python train.py --n_layer=13 --d_model=256 --n_head=4 --n_kv_head=4 --head_dim=64 --d_mlp=768 --vocab_size=885 --activation="silu" --norm="layernorm" --norm_place="pre" --norm_eps=1e-05 --positions="learned+rope" --rope_base=10000.0 --rope_fraction=0.25 --qk_norm=false --attn_scale=0.125 --bias="all" --tie_embeddings=false --parallel_block=true --init="normal" --init_std_qkv=0.0256 --init_std_o=0.0 --init_std_up=0.0256 --init_std_down=0.0 --optimizer="muon_variant" --lr=0.00161 --lr_mult_o=2.0 --lr_head=0.0052 --grad_clip=1.0 --warmup_steps=200 --schedule="cos" --final_lr_fraction=0.1 --batch_tokens=32768 --seq_len=512 --doc_mask=true --train_tokens=176700000 --steps=5393 --dataset="wikipedia_en"
MLP neurons of a small language model. Each row is named by its layer, matrix (up: input weights; down: output weights) and neuron, and shows model dimensions 64-159. Each number is 128 + 32 x the weight over its row's rms, rounded and kept within 0 to 255. Numbers have three digits each.
After each neuron's rows, "fires after" lists the tokens most often just before its 100 highest values on Wikipedia text that the model never trained on.

L2.up169:166107144097071094175119105061165128182130131087118149160168110112160118054164119149151095127142130157145123110144196151070090182142152112157100129162116138162073154142135097031093118141113124108193132105150125138144173180088167160167075135100106127137158158157165162129174129083075093120
L2.down169:139154183151136149095135153174123128116099082141136159099114101154115127201147127086155168039109148130142121083169086123205179116147080126158072163136099166201145113048150195088141140111155122100148123147112141121080109143123143144166117092143149107121115104132146112115089112153142162092
fires after: "f", "r", "an", "ou", "in", "n"

L3.up451:117129151097057170091163107156118082121122096127128077100066108134132102112176115163135144062102160106119120114162118163171163085212114113163156091135068178091096100163171112104105154195112099167102127141128123107112173103145117106129142138163106134127132121124149064130109111113099119110
L3.down451:145134110156118125114146121190175138078189191150168072121128086103117097165124109163122179108190123122127090172127101145150168142086143173093147152137191128128095136111143130105173072128121124210182122149161121120135111091132140141039107168114161148144109106154106151138125140146161068135
fires after: "or", "re", "-", "es", "g", "p"

L8.up628:128085155164167150138083190155105157092171135138141132146112132113100137150141140191154118128158171089086112142132111068137134116110154153135105178176089088069181171075122118120114158093156097204084144115138144146149122149077192118123078163081134155134091089169162092137143131085105130076
L8.down628:112151124088128115086136160144103157156103185159118117107119093179100104134137067142147108192131091131123073129129103193131092218094126185101134104144135141125051100151110128078157075174131183102174119134165083124121138135161139183195159174146137123113124131083146131141128128127174168174
fires after: "r", "a", "i", "g", "er", "u"

L3.up333:129073127075113122133157080126103156155143151097072154105131092130186115056144059056126090119094100156158102136136142123129154118099097103098092088140116107170149128173112164153135150087076137115175156165142115200159118108116154127125149127096157119126158131178184123120106130137087129179
L3.down333:180116109173127058121104129116122126130132103198201080129151152116127117168087129129100118103186076087117157186145087214079152118135144143148166177091174162106118160108188129106176078133175138121104103150122162045113169122139122171145120112107139104088151126094101172097131165148143090138
fires after: "m", "on", "r", "a", "e", "am"

L9.up449:163152137172111198133163089119118133164150134205128127158144162167102154135114131137107160120140154063135138143180122120100075143124142128113116092077100105108146145131110173128114098139112116112165112146198122125110131174102147103171127156105160108129111071129087133092197065119080162071
L9.down449:119077094085132140116145157143138136136111067142182083165106231145140113103128160144101093105112209125122064143136123151123149163166159069210160156102133154149147132085151112136089103095133134095081104116131141088147128169190103121142115140162107132105164123095125096118139131076171160106
fires after: ".", " s", "s", "es", "0"

L3.up337:104103157102103165111118132112120097109085050169087136119149137196107118061104107053131078141116188115149125175105169153075094141119093195165125154104110124124154110137069130158126059087102118112174176118182173104107100144133175112059115137146127190137133187076149092099136087136087106113
L3.down337:108096125167184082170185089134156104058111166126121152171041120090114148145095119108195150121136129134121163030118154129135152106148173088078107098117140132156044121128121088124117142162135145174166133147080096145138085126181107101094151176122100144129084123163120166113159119107133104185
fires after: " R", "o", "ar", " T", "es", "an"

L3.up352:180116132103115099140081152119133115121105118113142201085214157179129172174142140135124149103094155079132076094141163122120056125128167105131075102116142179166081093133176104122099098135127180108166125078138131168133107143128136160158094223109128163101111136141108152150133153159130098164
L3.down352:104145102177144237138035125121128181093100145133087098145136155148076156136192148088153114121114147156181141046092165137135110163101126106128118166123174137141119087098145090109171158070099129076138067111124081083156131089100092136131124062061137106119091123146127118120132084082128148113
fires after: "s", "i", "er", "en", "n", " w"

L8.up547:115141155109116160129174141106121119136111114170109140140137121127168092093152119040150161107120086093070139085121135137123142175086208173136077116089135129174127129178079152132143115164152082179152088108074122165120173134102094080177139119133129119149131104138141114092137100177120079198
L8.down547:100139103087115092118132124108145122093144129163069161097134173158099188078086124136138147150133183152124111196111105151135134105147135135161150127130109086128109077105180095122087157145155101085060114134105132146136125113093169151103149139185121132135153144099140123190103168111162188093
fires after: "p", "d", "r", " s", "e", "at"

L3.up390:066135144075107130126112125072190180117148135188174087103199089144130158168108154114095113081048163186119101122103143200147172090147092147144093137126152150067106157141179146180152126087132127116142123126128113067105165198097157186081147158090115113129108127150152180119151107125123149133
L3.down390:154165111109075095118084197067152083151100132117121140122090181118076133130172106070144080134158084116092148110110143091111085186145129069100151116149135151137145121120096125125152133082137066158151105107104119160101130031093156052125115116168096104155156154145148086084101117083151145144
fires after: " ", "is", "ac", "s", "a", "ro"

L2.up476:141092093106095159134074127144043166101128116131156131128080114141151118155102127073167186130145126127152125096179138098194141075158114134134116122114165128154153092172132158156139103169136103124082137121113084137123140097156165160085120125101140119140145121109101135149160117131189183182
L2.down476:123161167123187116105180106110189152125121119113054145105056147123121156137129213178106095048141124130129096131128100150119138179104112138058134169132118147110104118055142103090108108073106123182152114150112148091138153130158145127148150121139099085119204151153098103131071119125168147103
fires after: "a", " a", "ec", "in", "u", "p"

L9.up147:094147129135098065111087140089156111121066073165102132104119145104091133115148123069136131176171170131092056132086149099107133144104166100150145087110083070166133203108186125126139152122158137115164156147121051070147150144144113100130170116121091153098144149035201147117118104148109140156
L9.down147:093071108143099114132115112173120106196113175073087156134164043101074113133146088099127063085124124112129158140160130135157137112141127144131107177090174158154165083094105142143194128099097136124122070135131169144123141096150143138107129150154127144188050109129112145167144203108125123157
fires after: "o", "is", "es", " ", "e", "ac"

L3.up712:109180187154132121141172176184097164090107177133133128162106084191130111098147102071132142077125198055148151088118076094160141096133136104115096146137112157133116089145119159144158081146176099066119186158067115091118168090129112098116139115106097143133079134154165059149147107097097146051
L3.down712:133121166071102127164103138130122073092096167093152084108159121172098153144115097142143070132117135083143105108151167145157103110126136148177172147129130135081100159121117122148095095136107165128150168117163085132121196091100148150097114154124151145172092149126119117154088178093177081158
fires after: "a", "e", "re", "g", "us", "he"

L10.up658:121166109159134128168097100147123064182173083116116153182118181162142120122127119117191202152094186110093126105172134135092127122135147142145184145107053135124130146134115118146154123092177152135088153119183093116164122169135118118135144138164114143151154134150131130144163114091139139071
L10.down658:101168136105119135099115130106109170174078144144129093141115094150161147135134090135095137108140082095111180156145150135161143155125085092092141052111116097160118115153095057162034093110112145143131161117115099109134086135192074128174099030161189112122058038153124154166171091132114115095
fires after: "ing", "l", "n", "in", "k", "g"

L2.up438:113148205137104086205136182124191091173119093106096050077131054126086090077126151111110109147110136158093157119128144103118159134145131116095115117105096080090071119089138101127148076108141103126148192152103148172123166162112163193168139179143181141139082117110105131129080121183142132149
L2.down438:118105135104167137108138178100120083184124144131125108120114112123149094140197172136059057148128083203145180116121151087171146128133158153125111105178121089132100134133111090104088148113156099119106181174158104124119163144169098207169148137179138173130084155107150163096079132100071102123
fires after: " to", "\n", "s", " the", " in", "\""

L8.up87:112139134119106196128080135157043125144138153023157099136137118117137186162126171100155175060174117124085090165161105076213115114139178173159128114113137124151117130156119121109059081154114119104098109151155071132112105138139125113097153119201092155154153175138178151085102118098197087130
L8.down87:063135117126124146089080089101183144156098108144093101193118148127123139148078126111154123149093075098144084134085192135103172153151076174160133215156122146119062128090114125128168146120098141117121136130053133109131157158098119124134092148066146136129163117148170151160072127190117115145
fires after: "a", "r", "g", "at", "ig", " s"

L2.up439:119098161138107137098159143142159125123115122120138075108109112232164105159118149154129103161169144108123147161096075131116122104122147162144089085074096133106128146093150150100108141132099077121151162049128103109156134192160170079105121120104109148168117129138100111138077143130101150067
L2.down439:087151097158156078133104120138162116098140171086088191184154158045154082117118042116139116119121102182089145112169157131169131140149094126069147118212144083197132117178131117143159101106068155147154119146120208232087100130115111111120148136074095117114154120105129135153151105087185140115
fires after: "h", "d", " T", "n", "ad", "s"

L8.up50:198105075176101160106116094127102119183091154137148135112121192148084144132150122075136155195139193130125118174158098122179127105096135156109109133123107165102154077136139175103119141123119146138135155121118135097076123087143126132107141052137125089142173111135153090125193156122200115160
L8.down50:108151187082157098104170094128073091097138147191130101129076074144176177106138097119167163144153161135140087093105089156052120133099125145083167132122180141130110178135117165151119166099096100126179132107119130162187119123102155111062115136087064106090134144107133139170143125170106131088
fires after: "l", "u", "am", " m", "m"

L8.up179:198151166144074152168150181163113196101141118176096130114103169093115186065099092159123153110175159102151093049157145131094077113076119176171111098092097116153089125166110122175135099190104131108159149136152127028066184152089185117118147141158138115076135149106071118082108115133120110136
L8.down179:098187096111130105196120131113128137152103130161109141146171121125128075139160142120184135126102098079067151143114095181173202130199144127114186141170175174149162165095191154127135116115105065133153098103100110056121136184109160140130124122055120179089102095149148120111115098143158144120
fires after: "s", "v", "re", "l", "es", "or"

L7.up365:086173161153090170182076145058109155129162146132099171165148111157134150105129139168192140130135140120178100104148162108073132090167183091155109139129132115144113146137083135114104096144109089090127109125155118209104170034143141155091132151168088098178124088187119182129090108163112127191
L7.down365:100104148151161102086185134203113186095150180155189125123105146197031121123125116068049071151153159166136135148128152114098068119157171069102093174131118111135046145101127098148172133082138165117165171115149107131079106187094107111224155114139140179130089088177131138087110155138141136115
fires after: "p", "il", "et", "on", " P", "ic"

L2.up183:106163113113147117118114128196071075108129153068172121141137124111133115085087124111095138131106159171105192156093178108131133156156089157103052145065132100161154174167102143164129054067123161150153198079135122168143135119168148187114125165055141106158123083166110125138169135094141145138
L2.down183:132114100118163129161172192127190126142140057170071094143147102134090123131158137140106095124153152090130085091188049081108153121176146093154169132178164162124119085071165132077140127139159110077155111149081163108087128153110127091135136073139102090098137182063145081063064108154119148063
fires after: "-", "in", "Q", " L", " d", "u"

L7.up262:128136182103177137167084149218116159111180068155086108160124099142176125146068121135134171193108067076152124110176173139147046068131135121115078122171181142091133077185115108176143155126158150116146118160135144064105131174094133099155122132149117168217103145174107150049133158099117156108
L7.down262:147108134094163132093133160121160196087138157109138125127099150063116133133121139148126144155125108122122151139144145152181124108158061137155117122089112103102136182100084134155164137069114116109140043171127121115100100096109172155144092151172112206152107090121156140064133105191100110096
fires after: "t", " th", "n", "er", "or", "v"

L2.up222:161142136162142114085071159162086108144132126155128090145096077104152040167170156135091133146132100129130128137136176144095147107097078121157162177162125124137155165161080164131119122116116106204140171100076141082131123138153192086116189127155116130209144112143084113180160107088107170132
L2.down222:124127091079158068187192106076182139101137152115135093102163164108121120122145084154123140157166188148089144150143048133179124146144106130092079085080158121122116106129115088108120119099124112082102086162133132134106152165069111128165093136107140155101106126117129172106094202156134067096
fires after: "n", "r", "or", "Z", "g", "ic"

L8.up646:152158168105123117097122097124114151056104141097153124043147155126124091130104136152139149167120137126112144120159109136148138093149173106133096116148067169135151168077160111141111151133120115102137097141052116178127146173144114108103122166197154082099094213136110095100140123095089089157
L8.down646:097161105158141153122149123139124151111107128102134080181157162040105076127162126171155151085121097131165118192069120154156127181121143150081158148169139147123118162120086174076183105098077125136167077087065118101090105036127161175111094140130111110140217099151113151107182181144160109089
fires after: "o", "ro", "p", "or", "a", "re"

L3.up268:113100115186116198177150154145140106105103153174142148122088093122130098114129099086148104212161169198124083139139142192120089078144107102165146148140121193091114146123119160126102104054140193109155154105122098108125139110116100171166149151135123057094179122106179150148167144166107172158
L3.down268:153156129089165089059202124096162124099188144115105082117155149118088175107165155134135183111058139136138146133141096078132117123082150144131071094129148108177122125119143158126159090192105115190148180116126129122153114179120128154083048144115094150135093101152112073108141071117178102106
fires after: "l", "p", "on", "e", "in"

L7.up546:153181166113149158162105146157143123137084075153155106087086110154079142107123118074118125165088166106103128107113120154181066164202135099171092079193121176192104191146165197125137083147149160130097136131128096050108164137172114054123132120124124125225214117107160052132134133131126174151
L7.down546:135144134080168107144152090121150066120169108150117121149075133092151087103163113174146153159137139140135158168146150133134138180079081089120138157103168113166123178201068087112092127115150052162146126153101148171102114117097101151086146104092100112117121142136099055172177127131096139109
fires after: "ar", "l", "u", "al", "il", "b"

L3.up209:047133118121096106076106087133140116109133067051057163094082125161159126113102128087132141123115157146164125115156123123096148164085174166114075132156070153141157101099097156126105130163122142129150171106163141217133118101086107126179122116119105104134110212075129125131094153116165112180
L3.down209:147074090077182138127169126135089087179079165088077148150103077127143138155057148142128113144149132149112150129085162126154144121118153100134177118129156137095129091103076035163070133095091147112091103141107123177133087156148068132132178169156134101118106192136090114104145144127058162162
fires after: " T", "h", "ou", "p", "ur"

L3.up658:086083154113082116143130143102146125084185114138145041120119101131126131098130123073153143079151114112121099133145132080152164096135112178120045156136136114141138101171138210094129133113195150086154095184200108108149151119131093151168134134169005136082155139117105112089139153112114168184
L3.down658:116147160156056049095119151166139133115155162175149202136111073118087150146138206142064114164116117079122142079155163136088114169052168107203172148113088151119092100143150144124164163097174095153124135114100071113105187127078116083117129149132136084093109148134145090161118043130172120143
fires after: "u", "he", "g", "c", "B", " g"

L8.up88:143123174131155135065191144170143121132135133125145133094122116126139104127099105159053141124123162113123130137154129103108160130183106164039070151093171080157104054068160151106160123167098098083145126129098142141095083137182147122175087160131190104121087193148088173092088111116147115168
L8.down88:070070088099158178115097089145143115095128122217134101148165135162123142133137110165119130095095129130173149175121135098111147144178118114211151150096096141076131117102105137154188065112165065149110148154095103149174103130070113116140099167110096084103160154146141141115165103171153124120
fires after: "o", "en", "ou", "a", "u", "e"

L8.up677:143111125064070144116160150107114162162094118125096132093152096118168126112104184115140119070095113121068117142127135101141196117063163167103080129119151155122125132129117147104117125096174109159090106148159101140133182127169131146162151117178118151192111168122157128125127148116165083136
L8.down677:106133103121082033127123114152139097149149157164170179094124142100040108101106084088110135170151171116164104139147103151136124123109132151111110141097144064128139112163137129113147138169080131106133220114131138099098148111120097170163112176077171107163170100121100109093145123188138123098
fires after: "a", "p", " m", "s", " s"

L3.up603:164110113175205128144102177162141116100148134121063120137194141119072122154144075114080140131138153069109145150164138065134135148118107103147131138101127079099190106138117139107103122108122105091105130139127169118179139147145113141134088112131148120073128117167097149111117133092134150091
L3.down603:114174176123084123099118122097130102109131067156197128105132081156136076093135198102157133196129104147155106139143138176101147155148130165137111102088109163142110111134095135127121113102186135145175197143168118097071152082118135050124156156185153107126160172090112123142186113091129122123
fires after: "d", "it", "r", "t", "b", "g"

L8.up69:145100147143093154144138148119124137145145090080116107117185115187138126173074116147108110131149121161112134184079167109038098145149127069165093167090119084058098112118113113110119120112118115147137150124138123113139135148078190156080068162102143162137110157173123123146157107134093130145
L8.down69:151186170164125084097143128157121124115078167178080167114153096152091147127129063070145125119156153143062116096109095253131106142134158168061155117174127154110122112103081158117136125175141142184132146144160083186087175151136121093142094155123124089132111109126148125112040185119130121152
fires after: "om", "an", "ers"

L10.up703:072127118125111164116141172148139092096116179108153123219102087155116170148121148113150166097168159172137168104180086169096143107141146143148137069176098118116127133172137084145094098129120131045126151157089133138196136124113069137095127122205113192110166157150106161125167086092074119106
L10.down703:158135106177095171136061105163185110129099092123108129139115087176121112145089131092077127125153147128099135148167110115170135168087119169067081152090133136154128154155112188130026091140142181145133154107176117114112065132236118101146117141106106046141132070069172151132149133122185179150
fires after: "ing", "d", "n", "on", "et", "am"

L3.up358:097189160128088174195111203173090106092153100106084151131120097160176146158164110169180096086117120114159090096150100182106149113093111113115120111096107075125130141104135095172109142102110090127134131139164166098119150079089153136131113101127091197111173118184125115115121148078156132163
L3.down358:172080148121129165133136162134130133120167139118160084128165122129134112129109119150074076127163155110137130132105100121102177151137141141093131100111111223161146128131127106133162151119116160101197105059142099138104120149110114085109108178108211137111128118109126123134139134143068170141
fires after: "il", "p", "re", "s", "es"

L8.up168:130146098098161106118166139140185136076114177157127109161138121140108175156101128116192136086130137138106166160139163166059146117148108128131166109134087161108150075117182087129075140086089117058117185136103135151073103105139110157095162111160129142079109131132148170115147088188075175128
L8.down168:125107130148165149110102161135149135151123085158074141126118104127095074145108095157155111182103167184076144088157136119175153122160184135079069178150158122119104195132087179139141141127152163123092143082111133164132110105187155149097121171088091178143158152122128081141197178119131035137
fires after: "e", " H", "h", "th", " T"

L10.up441:168191141143118087150125116182088137175081120201186165160123068100145183160091129114124183120091174131124120070121088090110121158165130156157123109111097155148073123116142042127155091127152100081146109128139156100099122156157098143153117131149165093093098110100112076125121177128120149118
L10.down441:108102134095171130171073111069126094157152172132142074150150168152136132143141185159138100103122099118174078156174123215161183125137134146128146138158137060073164126181149207171113125125107111105128097069122153173093118143077109069161150127129122151161152126151164175121115125083112162145
fires after: "it", "en", "n", "in", "er", "or"

L7.up594:159074066123104085118116146136124124173155135121134089118109068140111150179160117156085148110095171090123159157123114179128174078099111078127142170146086163141100128093168175072117191137117121117125137157153083053063119111101140123166090182147057143106115133204145130118097083132101116148
L7.down594:135133126093137081089124147182166148100149102105092087187129150097139105106087135137078119113173098125169106141171116117133140157160121131079126081161161125134174105131067143146159103129203077126177102139081090125149173143151103109163120208138159104164131126117108136155139167123131195156
fires after: " h", "ar", "a", " H", "er"

L7.up110:117028144146136119097113146154098151058161103145059134112120098130158110099137127121136181115132126132115147068076143114128076037176082158123097084151181147106104046145068150151085144147155125069121135145127127152164154124138105135140135156079061089166180182169139070151099090106084157114
L7.down110:112176103152114063110127107163098098137112114102079158137130151140097157144132130149145125140109115091126116089095152126137208143122163167143108129051115144142118105124171147067173160154093123137144109081211096122104121108154142140092081158195130168115111158156103075056126140131171095139
fires after: " th", "h", "er", "r", "5"

L2.up158:176181161161117116159127172190168114153144139133176134117116144063127145093103170082140168197121071140139149072135117159095135107157062106152088158124087146110109092078122111122149082132155079090114060061103144087105124138167065160137137105179124100166109150133116124122031093172184184125
L2.down158:123094135066096185091086156087116117134142143171081144149159114133176056152109087153167067116151119102087064183121163110153153142118186172146174108155165132150106164127148160110114113103133135143119177157151098135189197141107132135106115116169162164095151112130165151166209134147087082104
fires after: "on", "n", "in", "\"", "p"

L9.up192:108134164133097123158089153103144150118128136150137138098171127154112117174133113054141144095122114093141152149060148143150152089126166117140179126146200116161133122181133185100164155139124179142112134040156141167099148160118123164121137129080073130104104135166072147095172175122127079112
L9.down192:152116088090114124131115147141130152184109120085142151060079162157126117104164140132149077143099143176141198114133128166131141161213160152154079137099126157107113119067147158145182110143102127207196126098092110076116121069108156145167151144112071163128090131109130109108101164129092085124
fires after: "er", "a", "r", " ", "an", "h"

L8.up316:107104144123185081095089173097174133159167128124115136143184175114189152102088142113131123088166176137160098045113099128104191170086175127159142180131153125111116106065146145140140143108121117196060159164100142126125111095125168192134147128117114139119156148130113157137196143065163122113
L8.down316:172120148145134085176204124215148129151120124212103057188123110098145117143080131156098148133109061110149135132097100109140161123095090193155134151117182125116103107123108176120154164168131096112116105111135127153110148131127138134160151161105127203117126108085121065098163146118168111099
fires after: "c", " c", "b", "u", "ic", "i"

L3.up7:178110092087114090135118078089057103082123100100112149134163082180173055105140077071135184112144166133076110120088130134104098128182082116164128129150154156210160089119162134107087094155119191127068146109114130142119116118122145156106130168146125198102166113129077128090139136155112151164
L3.down7:095141134148082123084125149178110146180070117178137158100131204111113123144110131153155147097082114106145144069148107145069165165152101128146103165118111104127121131073091119146154112100129042135145091139066089104160113158084105092113148149185127120143101127151166138190055117124153147085
fires after: "e", "i", "u", "p", "d"

L3.up418:153099082135148086147155118059152084098140138100128139119104134133122071084146159172115136160116179133142123188069186139114125132190142127056081112118149115103131102183137167115104097113129115147110143145159154151132128169115149111128086096144129131096107201083116137107132112147150135201
L3.down418:221165127141114077154082181203071138157104135172124125168154143121156154158135132094131169148091042065112134117081135137139137121105213165145100107099119130127115147151172151118082105121124153119115070186101173127141133170089097088105079101037064144100125110137156089200139166117122137179
fires after: "o", " I", " E", "O"

L7.up115:151094151154103128176168153148180163124148147127165142128172124153136165179145152138173123104129177108077119115108068123144130153127142105101110124128113122123197133132118128121149128206109126172159180186100139083084093139131138183145106154152119153122169097112163124143162080098101136126
L7.down115:168150072144099100108134114162105094142086120122133126158137116172118160123138082125162121135129145077142097138125115147167178170132179118155123132162158144097093087140060153107122112136151100093125155082175080156080149126137129163153100102151114079131078107115171106092126161084154116140
fires after: "l", "n", "he", "r", "an", "ro"

L3.up236:070103141132118099157121154146138109126131124090104148163110158099118108138131147030117165177094111124076166066097139136090112111158107112132153140117104125134138139103117166101198135121124141113138117048196053147176129124138150073233173156118118152118130180108156232096166091125133190086
L3.down236:125113104120187149160138136080079128124032144128084125122154060122134072152073145181137130109168111107170115176124116077103106101150157104116157143109112144179134082140151104152142115198169135157100098211115152090135094158158125185082131093115172037137133089167078099150065180121157136089
fires after: "t", " I", "l", "k", "at", "h"

L2.up288:133110134144112141091077151108111175161104126118141066078132083179096072149119173080097126123140147117149178146109092118139116160144095121135109078141162128096147115101129218121120107094171113153139104071185100107116120176102168131160079099071118148162122096140096130125136155194131080130
L2.down288:148118129118089162190159065143117071117157152140088138173133131138130125110157095112118129187138090080059091106096163138153126104114181113130086161143070135156094071124132112134141119164075161134114160125087132094127175104094127130081173131101158138143105174151161170154120108050120129146
fires after: " d", "0", "f", "n", "d", "on"

L3.up87:128189143113104110134140202094143126129161063111189140137106117016141117077137137109151128095101164151090066120178045087127137139062153142148094114110143120069146166147126111175126115202052113180124193121129113176127144136095173174153114157125121108111177138096136137105170094122135151180
L3.down87:142099115107123106178104115171079156144087121091065100108124191157115198143097137108112097170128101141153185130089107164104130116126094154101117090117102108121117131089171065099120149039148153133038132124146081120153137150155114172158124193149182116141094192160120084070175162160126134139
fires after: "un", "-", "ur", "ir", "p", "it"

L8.up395:125131103147147172131096089100116072171125147113116125160174185143129118146089103118132161207107088150090148025194148134119104120111126187109130129085163150104095146142087162146160184120118131135108088162107139076118088141092161137115123172132157153193116118130105141159108129111126129042
L8.down395:129051124118169132095065185093144179078129110146151121103150091140167146050084119098141149081181077155155107120127128087083127158155163142077142144125135098125122136159145124123117110118176118114162100097094102145139134181124111086166151168196146138167152054106141151096116174118137129099
fires after: " o", "or", "on", "n"

L8.up436:109085101128191148126102135102088094101111120130066144147144188171200132110199184120147165155042119124136116095141113127131080112169160127153176103136109129133162115136091138042123135129139145143175158150139089157139134095081160119129097034049119171135133151178132043175157150197103131147
L8.down436:126106089165158086165103146117128152095140083103147159117070119155135142142124147100063125163149091132088142171144128124123097224166127168165114139162184135072172112067124142147148068110124114123124141134135139065135132083130078133149132125124157174090175165141109120145116113160142161118
fires after: " w", "u", "r", " c", "m", "ec"

L3.up173:101142142134147111105093111094161167137104092127150135177192150163150186156197155091094180167108064145148127128123123125120128148128159124140098146123113095138100125147138157118119121139148150119086133034155091148082160134092109151160103082096101117120125135114159187110148134069109100152
L3.down173:133141148186129155143090127134113122100130144067094091162099149123102117111126162141164114111140182173117113185111081148158065128151154118113148122117182105110178118171086117119102147050110121194097089162095100095176106129158144135133099131082084133099149116150098105152119112153170143169
fires after: " S", "er", " s", "i", "s"

L2.up424:165122082107117085157052098180202101125140145122109146190089131141157155151146146091194138090111095120112188060184102165131176142136083161103095113156138141107085100179046109142189138118110124084170168116143142097137060148109140098090125150121148098162094144165169126106131115087111095083
L2.down424:139166079135113164133110159112111205176111109129165122088069142184084102122123135158133100140065123101168113121157082089087129093120124138166184148090082094140112082137136136103144039160129178136190125170122102145126113142125126102122184049142097208139129132107110170151073118074178140176
fires after: "v", " l", "l", " c", " L", " w"

L8.up159:123077121073121097112144112173092163177160108085164157189107107121145095119119092161134162075142107073136189167173109131147111075104172044173108099165131142161129092103188112118140162145118110111198171156068122121098141134067195144126134143103150142142126142172176167142126141081159059141
L8.down159:062161113051084107201107121108141170052172101154073068071188131076144091163118120200143122166147142166159062139100202107130088113180141174111166104142070149121160169142190139131148125099158131203132133139175163169128144119152117154169140137139114122096178164132064075193128122089103111128
fires after: " the", "on", "y", "er", "d", "ar"

L7.up291:060170100106134159121174125121162127151119204083080096121139106149118124100146107149167127097127176103143087169184152114187179141180127110105110087112152152170134120071205134148103147137162128097176116140089152120074115122139174152148135174081156117183177197135149147082094117125149117151
L7.down291:126114131157109134069137109114133136149107116173136145142134148126122125111125147115123101106137069105144153182130108103121171178097094087150057165140140129089145056133102123167152109076137086153116148141113120106186096153148079156138088101170142160119182067145188142126109076096116057091
fires after: "ou", "an", "a", "ec"

L7.up334:143144125098095157157150173114112161125078184136138105213122106135106106150130088114168118164182114115076123110153111146100082089124122139084128075207074116167202150060176121143152064093178123109182155110126102093102125127136102077155131103149180148094134103076174190092110119146080084165
L7.down334:130138100184148096082083100143154066125088173083107123113154101147083097097120171151140156147100130120106114115124110088103118167120131122150105179098160122151099129146120197124111107134085125169163134068136160152098109066171131122115140176132138170174166103185128073052149108166155141166
fires after: " ", "k", "l", "t", "e", "h"

L7.up447:074160106138070134147095086117220113099113118101097152118110071097160143142171081133191162121196143112181101136109126118182069110122151203132167096177127105110099063113178181072099156126191175118091116094179171089117119154159104169159103143167140157142072125116125128074101150096133167146
L7.down447:124063128109092107060077154185124172117142138123136079113145117128165159056109156153072137196169127120097151143104175134105167146154131117163093136126102162126190186088142133133177114088135143108152133165069104146110116150101145146170118105134132145167130154157183124133135127158127086112
fires after: "u", "ot", "ers", "re", "g", "en"

L3.up748:143172164127083104096145166170194126162200086136128091097109164060217132159123149129171186113143135137114105079113120110098173161098143163140171137179135177091158104113153099113066113099077149114098053155133144088144164157122129108075148122142165138129106155170186068128139085108102122135
L3.down748:131110108169184126102109133148077205111071155171149081186117084156077108149095115131101089100100092121129152148093101167128104073142117157149090167118158128124097124094129090156179128158116101163113175056119109189203086077115112114151146142112098124088094091162132152049133177135140120074
fires after: "c", "ar", "ic", "re", "ig", "r"

L3.up203:111127117073141147128140074123124084140134137096062096163140135180095136083185121105138149106140127110151093102086126087143158052102162157089122106096120115117152111163140089161120114098079175093184179116157132057198071133122126105137139137157145143113052136093143106098111115143140050130
L3.down203:165124093080126136113111221127123099217126158181177144155109156154093173168117176158105126166157068106170140116141137180174123099099121149119147085136153153123101103085114147174112113172121089126131123173147132126120102093148106150184188126182089170109180133179129204111118107150115150112
fires after: " l", " f", " t", "m", " L"

L10.up679:158140093136103100164155169121145052120126136131130119125110089115079167155078176174141156126110173127129168184115117132158104111154177117101103146080131143138114140164142145147113120126133102104146198094107126107124078140089129175172101171141116090096110132100170057095110086117106106130
L10.down679:118136122187131125170141117112140107168154082152176134099117071107125130135037148142147211147106114146086103067137126165111100162091190141107140130139190141141152124101186059194170117122190138114125072194071112118130096155097123128089136085133108111109153139090149165108154172121142139085
fires after: " S", " A", " I", " P", " C", " E"